Part of a small language model's weights.
Size: 11 layers, MLP 3072 ReLU, vocabulary 8478, 71.9M parameters.
Architecture: LayerNorm before each block, biases, tied embeddings.
Training: a variant of Adam for these matrices, 1315M tokens.
MLP neurons of a small language model. Each row is named by its layer, matrix (down: output weights) and neuron, and shows model dimensions 80-143. Each number is 200 + 40 x the weight over its row's rms, rounded and kept within 0 to 999.
A block is one neuron, or neurons of one layer that tend to fire together. After each block is what it responds to, as a language model described it from the Wikipedia text at the highest values.

L7.down816,220,187,181,201,294,166,115,189,248,160,225,200,195,184,209,166,148,183,182,238,137,196,244,206,145,248,208,165,207,208,270,203,159,227,210,218,231,187,218,171,248,119,177,145,224,205,191,184,277,158,170,158,188,153,224,152,219,144,224,182,173,251,164,212
L7.down1288,159,201,157,255,223,84,197,185,263,194,220,184,207,248,200,179,129,246,200,165,151,170,224,186,213,248,146,186,168,198,211,169,183,220,192,187,140,238,256,238,173,173,207,163,224,177,182,164,206,136,192,149,234,169,180,145,154,225,220,138,143,230,144,255
L7.down1485,203,153,154,308,236,143,186,158,261,225,215,180,205,128,204,243,106,228,158,208,210,222,148,178,102,241,211,191,230,274,207,171,194,260,173,245,264,219,207,226,219,252,165,219,201,162,191,177,172,239,180,214,223,138,243,165,162,182,193,111,187,226,245,189
L7.down1578,207,178,219,216,269,182,155,164,235,214,145,196,192,181,256,285,186,162,240,195,173,222,201,231,169,215,215,268,174,241,185,180,174,137,197,167,196,185,221,136,110,227,235,206,229,191,198,181,188,177,191,158,280,136,182,203,143,271,143,142,148,213,237,163
L7.down1638,225,162,121,230,255,162,166,158,118,181,113,245,184,171,172,218,224,211,182,180,197,202,216,126,183,207,227,206,196,160,207,159,195,212,219,167,249,238,163,208,216,134,162,185,167,144,204,204,176,187,163,180,143,159,251,193,123,234,260,231,154,233,239,195
L7.down1662,209,164,113,253,214,152,137,174,235,186,245,124,196,163,167,222,220,163,166,240,197,260,240,145,181,243,313,195,242,249,261,171,176,156,247,200,199,200,191,260,202,166,167,243,184,249,183,199,230,196,173,147,172,134,141,234,210,202,159,203,168,199,268,230
L7.down2007,272,151,234,141,206,249,182,298,127,247,187,195,205,191,216,233,218,184,186,200,215,163,206,268,233,239,145,245,224,219,185,184,236,227,223,200,169,228,216,122,153,161,198,179,246,177,228,156,139,199,202,194,218,167,218,211,176,179,229,176,193,245,196,244
L7.down2402,154,200,206,223,169,207,225,182,245,200,241,151,218,189,245,214,225,199,180,213,200,238,258,199,229,319,220,212,248,229,247,175,191,146,196,166,256,147,192,258,161,152,237,197,168,186,135,200,267,185,171,156,184,187,137,245,189,183,105,234,248,260,245,159
Starts of Hispanic names. First piece of proper names, mostly Spanish (Cer-ro, Ronda, Olga, Havana, San Diego, St.), often in tables; also separators and dashes in tables and year ranges.

L2.down543,232,126,217,222,160,204,194,203,208,205,184,171,181,238,214,152,220,132,198,172,163,169,140,131,207,181,197,242,194,269,297,269,195,145,215,230,219,153,168,114,200,162,242,231,252,180,279,182,201,224,290,173,237,222,235,212,188,164,97,175,217,260,143,213
L2.down930,188,103,126,80,158,227,181,221,155,164,220,201,175,291,203,153,235,181,171,160,211,149,237,146,215,212,152,247,157,188,235,207,278,138,228,136,288,162,147,135,196,258,189,212,215,194,180,190,112,216,284,180,220,237,174,209,232,205,132,160,217,199,231,221
L2.down1015,184,118,165,229,187,295,249,210,176,213,224,203,202,247,244,187,266,142,142,144,244,114,140,252,201,155,205,249,189,211,215,208,268,204,236,190,247,135,82,179,275,210,229,176,225,185,199,176,125,192,208,217,211,189,254,184,208,180,216,181,157,203,248,232
L2.down1340,215,208,185,219,227,227,168,166,142,153,238,172,174,254,202,201,235,260,192,236,172,235,153,242,133,193,161,237,204,175,211,197,262,212,230,193,204,156,179,170,160,204,213,161,247,180,190,200,220,279,289,175,194,234,239,187,235,218,198,145,232,172,275,224
L2.down1415,227,190,96,189,218,199,204,256,168,200,196,169,240,245,165,188,143,183,245,202,213,190,236,139,162,230,130,226,160,190,180,181,213,203,207,190,233,202,135,188,161,203,149,163,242,207,257,161,87,244,266,281,202,158,240,209,195,212,244,170,147,159,145,207
L2.down2338,179,224,143,258,175,136,161,229,174,151,211,201,194,265,171,156,166,239,113,205,234,213,165,216,189,151,162,142,230,254,178,214,233,208,180,233,233,178,117,155,201,209,203,136,179,194,266,197,238,144,182,219,139,127,175,147,209,200,222,215,173,148,210,157
L2.down2474,180,222,152,269,206,174,170,172,205,190,155,216,219,261,249,182,298,223,192,215,219,216,196,150,206,206,140,255,188,253,200,210,148,230,185,226,116,216,160,154,226,231,148,192,165,222,196,199,123,181,158,219,216,245,275,190,144,180,227,114,210,182,226,245
L2.down2549,183,158,142,210,247,153,238,163,182,225,216,104,164,162,186,211,208,217,195,193,203,124,160,191,195,129,219,238,236,158,117,262,195,160,189,175,200,157,294,229,136,264,196,204,197,169,190,175,187,191,208,221,216,100,219,210,237,193,192,164,179,134,166,238
Predicate after "be" verbs. Past participles and predicate adjectives right after a form of "be" (was, is, to be), e.g. was removed, been changed, is useful.

L2.down527,221,202,150,165,197,233,270,246,133,207,212,221,146,238,220,239,211,169,222,216,188,160,155,213,198,162,139,161,241,237,189,294,188,129,179,153,224,221,194,185,250,181,205,190,208,170,197,184,172,209,196,223,168,205,239,157,161,206,160,145,174,184,190,121
L2.down557,299,201,167,279,186,186,175,237,205,154,233,193,259,264,192,189,130,174,225,209,216,239,185,241,229,202,233,207,229,207,230,150,173,213,162,223,171,155,199,182,186,239,236,177,186,235,206,222,270,241,203,145,172,154,191,169,200,207,190,210,192,249,230,186
L2.down647,146,241,218,206,209,192,208,177,171,237,252,110,253,254,192,210,151,154,150,250,145,236,215,179,271,148,216,166,187,241,187,161,194,198,175,212,215,177,236,197,191,229,227,148,265,144,168,210,161,231,215,218,232,171,279,157,142,235,142,182,222,219,182,138
L2.down1072,145,197,276,243,143,190,140,170,173,160,229,183,216,249,233,198,214,195,228,202,232,153,210,191,163,157,221,187,134,147,227,198,178,149,211,210,228,206,163,212,162,195,212,233,145,233,272,178,195,198,236,226,248,232,236,238,176,158,228,223,111,238,237,241
L2.down1606,226,238,231,145,195,238,238,173,72,166,288,191,204,279,249,190,185,252,224,201,206,189,162,217,264,189,258,185,196,238,165,256,174,154,177,215,220,189,163,232,165,166,182,184,259,166,115,223,288,186,180,195,266,215,190,179,226,191,170,161,206,187,240,231
L2.down2456,260,211,187,236,153,220,155,307,215,194,186,271,249,247,217,185,211,154,216,216,163,118,193,211,220,206,200,188,128,199,181,219,151,225,209,217,197,161,212,248,150,85,266,197,184,215,195,269,206,205,156,189,207,193,186,283,250,214,210,121,186,173,182,171
L2.down2563,194,229,176,212,150,222,218,233,136,182,255,231,146,256,225,244,251,172,238,208,242,202,186,215,213,191,275,195,230,265,199,270,235,212,223,231,201,212,146,135,200,181,255,158,233,236,191,194,214,192,251,227,241,207,193,154,237,140,180,111,223,213,221,245
L2.down2912,52,182,202,213,244,180,239,245,257,241,244,245,183,167,211,155,205,166,234,95,175,235,218,253,231,195,162,185,200,210,167,176,212,133,105,158,165,137,165,198,234,156,243,217,245,211,168,202,146,243,285,175,190,202,198,239,205,218,171,159,184,181,207,179
Quantity words before plural nouns. Determiners and quantifiers opening a plural noun phrase, mostly small number words (two, three, four), also other, several, these, and "of" in "one of"/"number of".

L2.down480,144,181,245,149,257,177,186,177,223,133,178,163,231,226,211,243,184,253,162,245,291,253,199,176,195,188,215,186,199,213,240,208,224,208,232,189,184,151,209,155,214,253,184,213,205,216,213,203,160,195,240,209,212,212,138,202,202,242,252,115,197,215,212,153
L2.down504,191,178,279,187,262,220,195,262,56,218,234,216,166,212,222,219,190,231,196,215,266,248,105,136,134,214,129,174,227,227,204,209,235,174,168,229,158,201,204,195,139,123,169,135,199,244,187,206,225,158,233,189,172,237,131,233,159,203,192,162,114,256,156,227
L2.down592,243,151,177,201,259,168,149,239,160,163,234,185,178,309,146,283,209,215,112,203,156,244,167,164,290,211,146,215,227,216,165,195,155,212,200,190,214,202,188,166,190,202,165,156,165,233,241,217,133,235,237,184,142,221,169,232,274,211,156,247,201,173,157,129
L2.down947,184,176,149,184,195,165,176,230,261,239,176,191,199,244,209,240,162,151,224,184,201,330,205,201,159,156,240,259,235,133,211,235,167,212,193,235,188,168,266,245,203,226,145,212,207,232,212,201,260,149,154,243,228,196,258,237,151,200,129,222,240,273,148,182
L2.down1690,235,167,233,209,229,93,211,256,124,258,198,220,154,232,193,213,229,197,234,193,200,165,155,186,245,234,165,286,167,273,205,156,182,148,190,167,223,225,224,219,295,163,156,244,204,208,138,175,227,199,220,193,248,117,182,210,187,186,232,116,192,292,304,198
L2.down1918,164,212,183,234,228,198,145,237,194,268,197,195,214,282,209,203,139,189,175,178,165,223,198,209,192,248,256,254,220,220,190,221,168,182,221,175,187,201,244,136,214,204,213,165,191,241,267,173,185,165,187,171,104,200,230,183,283,207,177,138,195,229,224,146
L2.down1963,122,174,136,334,205,274,158,258,235,199,171,192,167,191,200,212,229,262,181,196,225,192,181,183,207,184,177,215,191,179,134,278,173,227,224,267,234,239,195,228,224,215,149,170,216,207,189,200,175,215,217,187,157,187,228,223,228,168,151,217,214,239,213,106
L2.down2894,186,184,184,186,183,168,189,268,213,170,198,206,162,215,219,175,206,207,174,303,196,252,192,158,190,202,127,226,202,160,175,249,195,223,219,240,221,123,246,299,186,223,178,205,184,167,148,175,200,172,197,251,219,186,177,138,144,199,189,236,263,144,217,193
Finite auxiliary after subject. Auxiliary or copula verbs right after a clause's subject, often it, he, this or there, such as was, is, has been, could.

L7.down1,170,217,214,196,167,168,233,205,259,172,280,201,170,182,210,224,262,186,247,228,187,221,222,123,232,224,199,238,168,190,176,200,145,201,190,166,235,202,169,287,175,212,205,212,176,256,179,212,267,224,195,172,270,210,224,264,247,298,172,225,156,206,150,207
L7.down446,201,189,207,158,229,224,253,173,197,279,250,294,156,117,285,174,90,242,212,179,208,177,166,156,168,172,234,137,215,240,190,128,236,185,222,227,202,213,218,81,196,187,219,196,257,161,243,163,258,204,156,258,234,233,236,189,176,183,225,188,219,222,243,181
L7.down649,211,263,207,222,235,182,225,221,199,154,181,236,193,193,290,156,251,195,237,177,150,116,196,231,143,163,229,267,246,204,199,194,235,112,167,242,121,159,180,228,238,206,150,261,119,174,185,250,264,209,243,187,200,152,178,169,172,188,121,200,173,204,142,261
L7.down707,202,221,210,182,123,229,198,169,240,174,209,212,174,204,236,154,262,137,209,184,168,98,212,201,173,215,220,167,179,187,240,157,241,123,236,255,255,186,163,231,240,212,221,177,225,156,312,280,194,153,219,201,255,161,156,195,203,184,176,236,165,184,222,142
L7.down1008,131,210,202,85,280,277,201,135,180,224,227,219,212,253,218,265,132,141,257,204,157,157,229,241,248,213,166,218,242,217,182,155,262,191,234,189,212,277,181,266,159,192,167,239,261,184,238,190,233,204,191,254,133,181,227,242,214,185,175,241,196,174,254,246
L7.down1855,278,214,207,248,158,221,161,208,167,186,216,161,304,188,224,120,187,251,200,203,205,160,198,170,269,267,216,183,114,171,192,156,220,184,147,240,200,228,243,203,217,187,187,146,202,185,193,211,200,229,202,189,284,229,273,97,188,175,252,209,140,206,277,200
L7.down2069,213,98,224,209,256,158,231,142,231,232,191,226,223,132,212,111,221,191,213,200,157,232,291,202,226,239,191,238,205,227,239,159,169,119,179,204,207,176,185,220,219,216,242,198,189,244,212,191,126,178,198,226,252,294,176,167,207,110,209,215,293,282,293,236
L7.down2564,226,169,184,169,157,202,207,157,230,225,174,229,270,167,228,186,224,197,192,287,177,208,174,173,187,198,184,142,262,167,196,245,269,244,156,117,245,149,181,153,278,126,234,220,187,242,296,147,229,245,163,151,159,200,190,201,171,266,215,265,149,177,208,189
Quantifier before counted noun. Number words and quantifiers that open a counted object phrase (four piles, many awards, various islands), plus verbs like features and supports that introduce listed items.

L2.down1232,232,104,197,228,174,203,137,222,141,185,231,178,271,235,236,202,162,206,208,164,185,211,190,143,201,177,178,211,171,210,224,217,139,126,181,157,174,207,208,160,212,228,188,189,149,195,157,154,163,232,207,195,211,210,299,221,146,204,204,167,217,189,174,217
L2.down1551,244,174,229,209,223,174,212,196,202,275,169,170,258,152,249,250,197,124,268,183,185,232,164,198,158,151,175,238,202,176,119,248,165,206,169,208,245,177,236,194,173,256,127,165,169,134,127,231,188,224,154,231,202,178,282,174,149,213,198,123,256,176,152,81
L2.down1849,166,203,175,257,213,216,175,274,211,222,146,232,192,206,201,133,202,211,185,195,186,170,199,204,181,164,173,197,211,116,163,217,227,227,190,216,142,184,202,181,124,195,214,181,202,151,161,186,141,196,221,236,141,226,251,272,163,122,193,152,199,298,146,110
L2.down2273,136,231,117,198,186,176,277,194,221,246,121,183,196,147,153,222,180,193,237,114,168,199,190,189,192,152,208,191,136,227,209,156,205,167,156,276,151,182,169,190,212,199,219,203,192,218,154,179,142,195,170,213,212,236,238,116,132,186,213,204,219,182,198,182
L2.down2377,284,228,182,261,246,185,213,181,333,236,225,163,223,178,286,164,215,61,147,200,164,195,222,217,171,206,196,146,195,184,149,246,207,213,186,187,166,157,244,204,205,240,151,142,268,271,158,223,190,150,221,241,129,135,236,232,216,231,209,107,214,216,209,171
L2.down2568,202,219,172,232,268,200,199,217,232,255,215,271,220,228,240,282,143,190,203,110,209,185,169,221,212,176,207,172,184,185,159,199,176,153,167,162,253,212,258,175,162,170,214,172,172,182,231,188,223,156,202,181,138,187,218,160,178,194,192,162,229,237,247,195
L2.down2659,181,206,213,147,149,150,193,173,178,230,244,198,180,195,244,198,215,254,255,290,154,229,187,172,227,153,126,211,106,119,184,264,247,192,157,234,208,221,191,209,188,186,182,211,190,223,169,169,200,230,231,168,224,256,146,162,210,190,200,234,156,171,241,230
L2.down2661,91,232,173,208,197,210,270,200,131,190,162,284,197,229,247,239,143,210,247,183,173,196,165,161,237,200,217,200,176,129,146,233,255,211,231,159,230,196,227,199,196,185,221,177,227,222,237,221,158,154,203,176,173,159,222,233,186,195,223,205,192,243,241,210
Foreign name word-pieces. Mid- or end-of-word pieces inside non-English proper names, often accented vowels or Spanish/Italian endings, e.g. Fernández, Pueyrredón, Catanzaro.

L2.down209,166,230,117,209,196,240,132,208,113,179,183,220,186,213,199,193,205,168,206,217,284,278,168,223,171,229,246,213,179,287,210,195,230,245,177,228,240,179,193,185,212,134,216,223,198,177,162,193,177,272,219,126,192,235,253,199,165,207,226,239,150,268,154,289
L2.down477,212,188,171,198,264,192,190,255,151,203,198,266,145,262,211,252,250,183,221,185,197,230,142,205,214,173,258,214,173,201,151,207,157,174,231,231,126,212,198,172,255,205,191,232,266,261,271,230,164,184,155,204,147,160,226,184,209,230,154,168,208,161,133,188
L2.down1501,187,199,113,144,197,229,283,238,170,155,173,236,226,241,209,247,149,169,194,240,207,208,150,139,248,188,128,190,222,207,234,221,170,184,225,243,191,180,114,206,211,184,170,203,213,234,209,216,226,182,156,184,148,198,138,165,201,212,249,149,137,180,136,220
L2.down1983,181,232,172,110,236,178,188,196,200,236,155,209,224,302,239,177,155,261,190,210,186,235,229,124,247,221,100,258,234,230,222,231,191,179,216,167,274,181,178,200,185,223,163,147,177,217,330,205,201,178,218,212,163,254,151,110,223,196,265,167,208,217,136,233
L2.down1997,189,225,126,149,248,237,233,202,168,259,256,158,206,272,194,295,170,211,188,213,221,251,162,224,255,216,175,222,196,177,205,182,191,145,181,204,228,122,143,246,202,189,238,229,247,246,239,181,182,171,227,177,177,184,267,222,238,237,150,161,121,193,102,220
L2.down2457,161,198,153,199,236,198,206,204,149,280,223,190,183,290,194,255,250,207,226,182,228,263,163,211,235,221,133,297,112,190,147,201,219,149,156,200,185,144,212,164,209,198,218,198,277,295,243,209,190,166,203,201,211,193,254,168,308,225,237,203,86,214,142,230
L2.down2715,167,188,121,209,222,203,218,243,113,152,244,168,217,201,214,207,280,180,229,164,201,279,210,129,259,189,139,246,130,148,243,239,212,227,213,213,198,177,134,282,211,220,191,172,189,178,200,187,193,176,262,185,205,174,222,222,229,236,188,163,81,153,116,257
L2.down2743,159,188,187,201,197,158,182,286,169,261,212,151,191,290,224,190,218,216,225,149,170,227,233,225,223,230,194,226,173,199,213,261,189,139,237,181,203,89,175,227,217,222,165,172,198,144,222,203,133,234,220,258,246,262,229,225,128,242,197,165,207,205,187,175
Plural noun endings. Plural suffixes or plural nouns after quantifiers like multiple, several, numbers or adjectives, e.g. locations, facilities, colleges, reviews.

L4.down2736,240,177,282,157,202,223,154,209,167,139,247,254,203,226,221,195,183,142,186,229,235,195,165,175,226,172,176,241,227,210,200,276,170,139,166,241,158,136,220,290,174,266,197,152,159,222,152,150,179,150,217,142,229,196,244,196,156,175,102,261,205,224,240,104
Copula after subject phrase. Forms of be (was, is, were, are, being) and as right after a noun-phrase subject, often before a passive participle, such as service was abandoned or forests were cleared.

L7.down329,249,222,137,203,187,180,142,157,224,199,223,176,116,192,204,261,225,240,145,213,141,201,219,205,175,289,183,278,168,222,151,202,212,225,214,178,215,189,243,248,231,169,198,195,187,215,188,243,130,239,201,222,147,198,161,141,244,258,145,135,142,150,199,179
L7.down482,251,184,210,260,178,254,207,157,233,167,124,116,226,146,191,235,149,270,208,194,234,147,166,228,151,171,176,177,190,145,199,235,113,185,240,181,125,266,175,251,156,208,151,236,177,242,211,208,225,242,207,224,194,181,196,206,181,170,218,225,328,207,232,214
L7.down1443,190,183,150,236,227,241,206,194,172,177,152,179,183,185,230,194,236,136,176,216,178,199,170,185,245,180,208,182,157,232,155,230,164,157,181,176,259,169,210,201,234,210,141,211,195,243,261,253,157,218,117,150,156,201,221,212,192,237,192,199,182,183,197,223
L7.down1546,191,203,192,145,255,192,199,251,166,173,165,177,250,208,183,197,179,227,224,152,134,186,193,188,271,223,212,180,183,117,173,215,219,165,163,154,219,167,226,238,150,250,183,188,150,148,211,170,195,232,215,217,184,167,169,271,150,153,220,187,154,140,176,200
L7.down1813,175,174,223,198,176,158,221,201,150,210,169,131,130,172,209,211,155,114,220,202,207,203,210,248,234,237,153,195,154,135,166,228,158,207,210,196,204,172,196,186,183,256,189,203,201,205,198,249,263,219,249,194,212,242,176,228,231,259,215,215,191,287,194,245
L7.down2186,171,191,163,175,269,103,239,237,156,181,199,194,244,186,158,239,200,200,247,175,218,248,180,100,161,175,195,232,247,202,282,262,128,170,173,240,194,273,203,229,227,201,170,148,209,145,207,148,202,269,242,241,178,172,223,180,147,180,274,229,232,232,201,254
L7.down2426,186,221,128,235,256,163,203,177,154,212,223,220,155,190,212,216,174,218,188,217,260,246,253,199,188,171,179,205,205,241,176,247,247,124,211,142,180,198,200,207,112,173,163,237,135,163,159,221,250,215,190,156,206,188,183,181,223,188,240,237,181,231,214,225
L7.down2876,264,243,208,173,171,272,161,219,172,256,203,174,203,188,259,221,166,116,179,184,258,273,220,224,200,223,221,237,177,263,144,232,205,161,228,220,198,198,250,188,204,151,281,209,192,200,196,182,114,177,231,145,109,239,172,181,243,257,208,193,233,270,147,250
Split-off initial F. A lone first letter, usually F or f (sometimes G or T), split off from the rest of a word, as in F|eatherweight, F|ighting, f|oil.

L4.down1239,169,172,163,263,181,218,199,218,235,185,162,201,244,185,154,183,244,221,155,205,250,219,188,147,242,204,182,191,182,194,185,167,218,158,187,158,205,161,138,183,201,214,180,198,208,144,331,164,169,197,175,165,220,193,236,220,240,183,224,188,194,175,219,252
Activity and field nouns. Word-final pieces that complete nouns naming an activity, field or genre, often after of/in, such as pearling, Politics, football, Chronology.

L4.down1674,227,229,162,224,112,182,215,267,176,257,241,192,232,163,222,223,111,136,236,202,230,230,265,212,182,226,184,185,210,146,246,182,201,143,159,159,236,238,146,168,223,211,276,251,233,204,170,234,170,190,141,206,227,118,220,201,244,234,194,154,188,170,255,200
Spanish/Romance proper-name pieces. Word-internal pieces of Spanish, Portuguese, Catalan and other Romance names of people and places, often in tables, e.g. Bro|to, Her|rera, Pon|te de Lima.

L7.down144,200,142,197,181,203,186,239,151,233,167,147,223,317,185,175,177,229,192,175,265,326,226,209,224,207,174,250,206,164,205,253,188,186,200,250,245,233,143,195,179,178,228,174,198,200,191,189,151,230,204,172,244,248,202,255,175,195,149,193,219,182,230,196,240
L7.down292,113,210,161,189,194,169,214,182,157,83,196,259,247,208,141,240,219,151,165,221,276,181,194,163,201,130,207,174,92,169,143,191,227,217,221,186,253,213,118,203,226,229,187,172,157,237,205,159,220,187,198,227,298,195,271,189,198,160,186,142,142,270,239,231
L7.down809,186,230,115,206,220,208,184,233,207,83,173,224,253,214,159,233,210,193,207,206,254,225,103,205,246,209,229,217,170,149,225,171,202,176,206,204,238,229,170,305,206,217,100,228,220,168,177,188,188,186,125,217,152,206,228,195,181,200,164,155,204,207,180,164
L7.down1029,216,294,207,237,236,277,187,222,187,189,160,154,228,231,276,253,214,164,173,184,166,286,231,181,193,234,222,201,246,179,170,165,240,206,225,186,173,122,216,197,206,314,266,194,141,227,111,189,234,175,138,181,135,197,185,195,191,181,204,220,158,197,209,156
L7.down1336,173,195,159,252,227,250,231,235,224,223,234,232,274,195,171,162,257,115,236,227,283,265,180,203,205,171,206,198,180,159,270,240,214,195,185,199,265,159,187,236,169,199,219,179,250,257,154,227,265,193,149,248,197,262,218,184,222,136,232,161,200,222,209,173
L7.down2224,133,224,187,237,250,185,245,277,258,238,150,227,196,246,190,197,196,177,197,155,195,183,186,144,230,185,217,113,166,197,247,232,172,212,213,186,145,104,246,168,137,243,154,207,218,150,168,227,183,243,191,146,104,269,269,192,170,216,264,277,168,191,173,257
L7.down2370,153,219,140,243,172,207,250,199,208,199,187,117,223,205,151,184,218,157,311,197,138,226,135,201,228,138,241,114,196,264,211,154,180,194,206,272,221,105,244,196,303,234,167,187,151,256,136,215,221,288,182,208,176,208,240,210,176,210,234,178,144,244,158,213
L7.down2844,215,239,151,231,215,101,146,189,169,219,216,233,162,173,205,221,219,301,197,200,180,239,205,188,218,264,158,229,167,169,232,222,223,191,244,252,137,134,176,163,207,185,181,231,188,224,203,249,149,162,211,274,246,244,165,159,143,179,164,184,190,179,228,193
Copula and predicate adverbs. Forms of be/become after a subject (was, is, were, being, became), plus adverbs right after them like frequently, initially, simply, also.

L4.down1391,245,232,204,227,208,204,236,204,164,230,244,200,224,175,187,244,119,168,136,263,169,152,222,246,181,140,201,118,281,169,197,237,193,166,156,190,246,207,237,120,212,266,203,297,171,157,181,217,252,175,175,209,209,211,276,196,275,273,171,224,176,185,244,241
Word-initial fragments, often F. First subword piece of a split word or name, especially F after O', quotes or hyphens (O'Farrell, "Freedom", JF), or digits after a minus sign.

L4.down2257,212,183,181,183,201,165,246,154,192,190,165,191,213,263,239,164,163,164,191,151,217,221,182,192,258,205,239,164,153,202,178,231,149,204,148,202,209,179,212,224,178,227,204,201,182,165,225,180,205,145,197,213,218,270,215,146,200,216,276,207,95,279,308,172
Quantity determiners before nouns. Quantifiers and number words placed before a counted noun, e.g. several, a few, numerous, three, and "of" in "a number of".

L7.down180,237,149,127,146,210,233,229,163,158,194,137,219,205,214,187,229,195,206,193,174,114,267,208,203,256,159,157,159,171,201,133,186,158,198,173,224,85,242,201,227,200,192,93,218,174,252,227,128,217,307,279,173,285,144,197,245,189,134,204,240,179,198,239,257
L7.down1338,197,176,160,193,218,235,184,280,219,178,214,95,204,201,248,237,203,158,243,254,279,151,166,179,235,186,189,195,143,158,199,179,165,168,218,116,249,295,260,201,182,208,198,99,212,172,166,188,200,249,173,118,174,195,180,232,188,104,241,141,170,212,144,221
L7.down1429,214,146,223,125,187,241,246,265,143,281,157,146,202,165,167,193,159,270,256,228,211,159,173,229,147,247,173,200,254,151,145,183,245,224,169,194,151,203,204,186,197,280,184,230,241,189,213,156,205,248,236,199,206,163,194,178,196,152,170,142,207,168,172,142
L7.down1525,203,174,232,184,143,277,184,272,156,188,122,155,174,240,276,183,195,194,194,180,192,287,155,220,197,161,206,254,275,152,203,206,169,102,125,267,223,158,225,174,190,237,118,250,208,183,213,214,220,131,178,217,148,229,256,182,144,168,147,284,246,125,94,206
L7.down1693,169,182,195,172,276,166,259,207,232,222,143,206,282,229,204,173,188,138,188,267,128,298,221,246,257,224,155,235,177,171,222,204,226,259,182,165,185,148,195,229,176,110,204,152,202,127,168,194,163,232,156,208,143,291,227,237,206,150,166,175,233,268,218,193
L7.down1832,188,171,173,233,148,189,195,280,180,200,210,203,221,191,174,187,226,140,236,197,199,181,176,176,197,246,178,170,170,242,181,251,170,177,245,115,174,181,226,162,206,244,180,297,200,172,160,199,227,203,186,211,156,228,231,267,196,208,240,98,164,248,192,270
L7.down1846,196,173,202,234,222,193,171,152,124,165,213,232,181,158,237,190,211,163,257,258,201,218,224,223,228,112,207,223,129,227,235,200,115,224,226,136,125,213,236,200,154,134,183,207,212,225,176,122,231,273,235,159,268,196,205,163,240,147,253,177,203,196,211,221
L7.down2077,127,211,193,254,138,203,156,165,284,177,171,196,282,226,156,170,204,198,236,197,177,121,206,162,85,182,206,251,187,243,151,222,173,179,114,185,178,243,204,183,222,205,189,206,232,221,193,234,179,204,169,195,216,276,237,214,162,140,142,200,231,187,179,172
Field/domain noun endings. Final pieces of abstract nouns naming a field, activity or category, often after "in/on/of", such as litigation, accounting, languages, viticulture, governance.